config.toml
n_kv_head = 4
head_dim = 32
d_mlp = 768
norm_eps = 1e-06
rope_base = 10000.0
init_std_o = 0.00317
init_std_down = 0.00258
grad_clip = 0.5
schedule = "cos"
doc_mask = true
steps = 3532
dataset = "wikipedia_en"
MLP neurons of a small language model. Each row is named by its layer, matrix (down: output weights) and neuron, and shows model dimensions 64-319. Each number is 128 + 32 x the weight over its row's rms, rounded and kept within 0 to 255. Numbers have three digits each. A neuron's up and down rows have the sign that makes its largest values positive.
After each neuron's rows, "raises" lists the tokens whose logits its output raises most directly, leaving later layers aside.

L11.down47:148154142150076101103155083115199121127122174100140131115157128173098153147104176096098124144120171093096126105168116133093095181126037086140164131127185083063084121150158148148071126135080083133174136156129182144114166094155166125116133161113147138099150152109110072089133081119075141058090116115109163134077132122103137128047154145143144155174141112108071156140147090169167073255146140169089131135200142103112137088075063180132139086151129150128113092159126120097167134165154186155183086107108057156180112174158136112119123113125110071173104073146128083122148154179164162190137120149131068168139139147115168106133147151126061071138179128114117117127193119104139105147128097158143078110107124106144152096108101141075078150135167133142130070067117113141089172177082155
raises: "is", "ult", "usc", "ix", "isch"

L11.down123:112124179114116094110117129192141091125082111101106121145134153154165168130154170091179076155078094112073130124140113120115093140092109139087150114122121113134087058124202133146158113153067113191104127142177126133162161083141079131177157094126104121142107153153038115134143119141152088073089136171173115074077119076057134094149143096120176168112115118130095171142101132081097079211135134170141137134176141110135132174079107159149165177162140122138125128171122138104145115146151130087172138160097172117098121165069139173171168180093121143166132126157113089170150113137137082106103087160117113097135163161140158148087098171164114153134147146084115096112149114160105128139174123125115135139131108131078182124144150190115127116124078090171182151137121114128099127138160166
raises: " with", " With", " heavily", " tours", " expl"

L11.down272:092219130137144120085140092059116172117099121154148121108143095167113136089149173148105164154132169125172116078203174121181163097129118134130131079146099152156137108152119114129152141088082107178123187124082062133154090137148125044168165176092101086176165107140133157163140080127181158146129128127089131095133136115156127147097162150147154172152143117099116118078066166190120091111121130106128111117085184170135117090139102164149149178117101122145139106117150130103106122101124110153158144090130101092088190119056094075131169138151106101109193105129219132061235165136053112118152112126122124177098157120106135079134085130097125087086156108141163147094120075133139103111155104181099133178120142113164080094210082178132109137137127121082141143129131109137157118168129105
raises: "1", "j", "2", "r", "0"

L2.down253:071175151165150128122123108115124083134066126116107152102135178119162180116107148142155165033094098077136113141128148061066127082159121098140171133108032120185122115052051129156127102137091097115132152110095102146123088064081116159118148134099218163107102071089132125140150116122161123084123166138142083130136154162149084138170145146148122140094117109096124087100186165136135139184106111082101170099079117075099085106105112080098189117150159179083184125154165103145168112140080058092158082066116162157147104159149122116111093145138221156186118151068090149073139130106143138148118170153129118136122184134147138177131141068080130149160144165163186079096121119166156123115181115136169139159125170074146064118025148102089136148111142116172112176120167113101131136076114096
raises: "\".\n\n", "\",", ".\"\n\n", "\".", ".\""

L4.down290:162106136114145085115107149149116158072143112134110139163131183169078097131141187133094106073118141113134123137121112143123117117155115161154111170088150134110154098077177157152118113160141121098091085126127127147088190107130147131091089167094136146164104124188152131109094113138061169128114210096153095089151131136078115157142122110137165149126162120202156126080144140138128182095190161141153110119103097175122092109145160183122106193097151139106131096164093216076058139177113146130105158134074165145127065113107110129098084119131126142138127141126142106097185077160098078134163061077180134142215124104138128168132141144138169138123090131087086188149097135111046154154176158115176176119109207140146112142137117110093110151124118152152140062102167129087101049084106116
raises: "te", "ty", "ten", "ter", "til"

L11.down622:042096122127126173156146142109075089127128178105158098064174089088139094119115111169113216157094107146114100097187145123172102136101131172129109179176126117151126102121133076194125196094151153105153113091102145153098110131131111145177119135108134182086166105101152132105124127111123122142162125122131151177135083170136099117145154109121139148098163158111103092177119211128113058255141142173129110088108168103125173131179133116167110081132147166122154112184128110143126149103080189120140165165116139139143101176137108095116107076106038154160137145149144112099187165159130105137072166166123091190114126088116163112121129122117142135090115128182096134132107070118152159152086123173101187079110153162103210099134109113146073130128191100115098156112116117105092116075125177
raises: "and", "alth", "it", "but", "if"

L11.down508:112102136054157166132044116191145107180151096084089139088100116122105123087123080176123102149138117128136176161122172111137131109120155046152123120096165128192191097120158143144142153115181147078139193143146088163134109160086066111141144121155115080123102183230139126137081120167127155096109112124140103104102092124130134147158127117113114076136056130094067077125121125096137119173134119078074123168101121100065091160125117165065121074104134199148108142164116158149184164126105138121090086157069063051123130121035085108190096164173146065107133094152117105096141092110149124127097173160132139095157083116087069091126136099145139146123136042113078096140150168155089141114086119131084156132132131139114148132161094093187181143163050147102165111129164148130116052135159124
raises: "n", "ney", "nic", "no", "ru"

L8.down498:159166161166103154118129112121171145221141136088145117137110117078139146104109086138129149135114141128187132137128115128163108130138070141149113098112174129090122156103113105170068077098062152120176101146142095193075132104152128177101109142079161134164127130136180153084125139122131151100088164126109117166109109132115158087159099113128194149142179126146058153176132123106138123255194145147108114100122102131110094145118160105107129142059138157087206159154168113121163137151114121159150135182158144159164120125152166101142129163135098091156148154093144047131120107174127091101175072131159161171116144104171169097106092133147123140210080128134163110093082135106137137113150104145094125109109140206098234155163073092119101098148097082067192169159130098088130109106131121
raises: " These", " According", " However", " This", " Additionally"

L8.down478:148140076111119117100161139112101146157117053072070153109142118092143128121135072103142150157128076093139128131159155153144134157159148118097094098105071146107100179147103131112097171080129079144106128136056212167159106107174124147083165139115044140141102194088115117089119154059143140138153125156127114164102114171133211136139162108078157162121155125108143158142135157080117085145103137118152135083127105205137124100148191124144188126093153129148115117087173069108170140123120148103033132146150126115140121159139119151110122142132151137088174151182188112124139095123148179153088097179147096111170114131099077160149135119178073123135152110156102120121096081147125061118133118156139118066132118126129042087121122171106132107088203120156126042144127100117117104105125085
raises: "van", "ver", "ves", "ving", "hire"

L9.down565:107202111149074160158165085176224109153132143125071113156090115161108073101162077108114132114090103148092047160159135159062151132108144145144156114106146151070105125149117089148123116142080166039126158132099164145157079158131117095130134148153167110195074169178115138127119174155146130162084115201195171168098153204159144186136124134136124095095150116123088107098101104147102118129102147136128149106125064128106149096144137129131092128131086167083164088154162166146159105094125139135133161119174099122136125162131144140144152126096166162142149131065090115101130146132122107159141123127076148072147140203122173126161181150130118096145102112149131134146089140108132101104090118125176138124149052110075209134129123148066159119127148129088090166094146129103134098090116134
raises: "nd", "anding", " &", "ants", " and"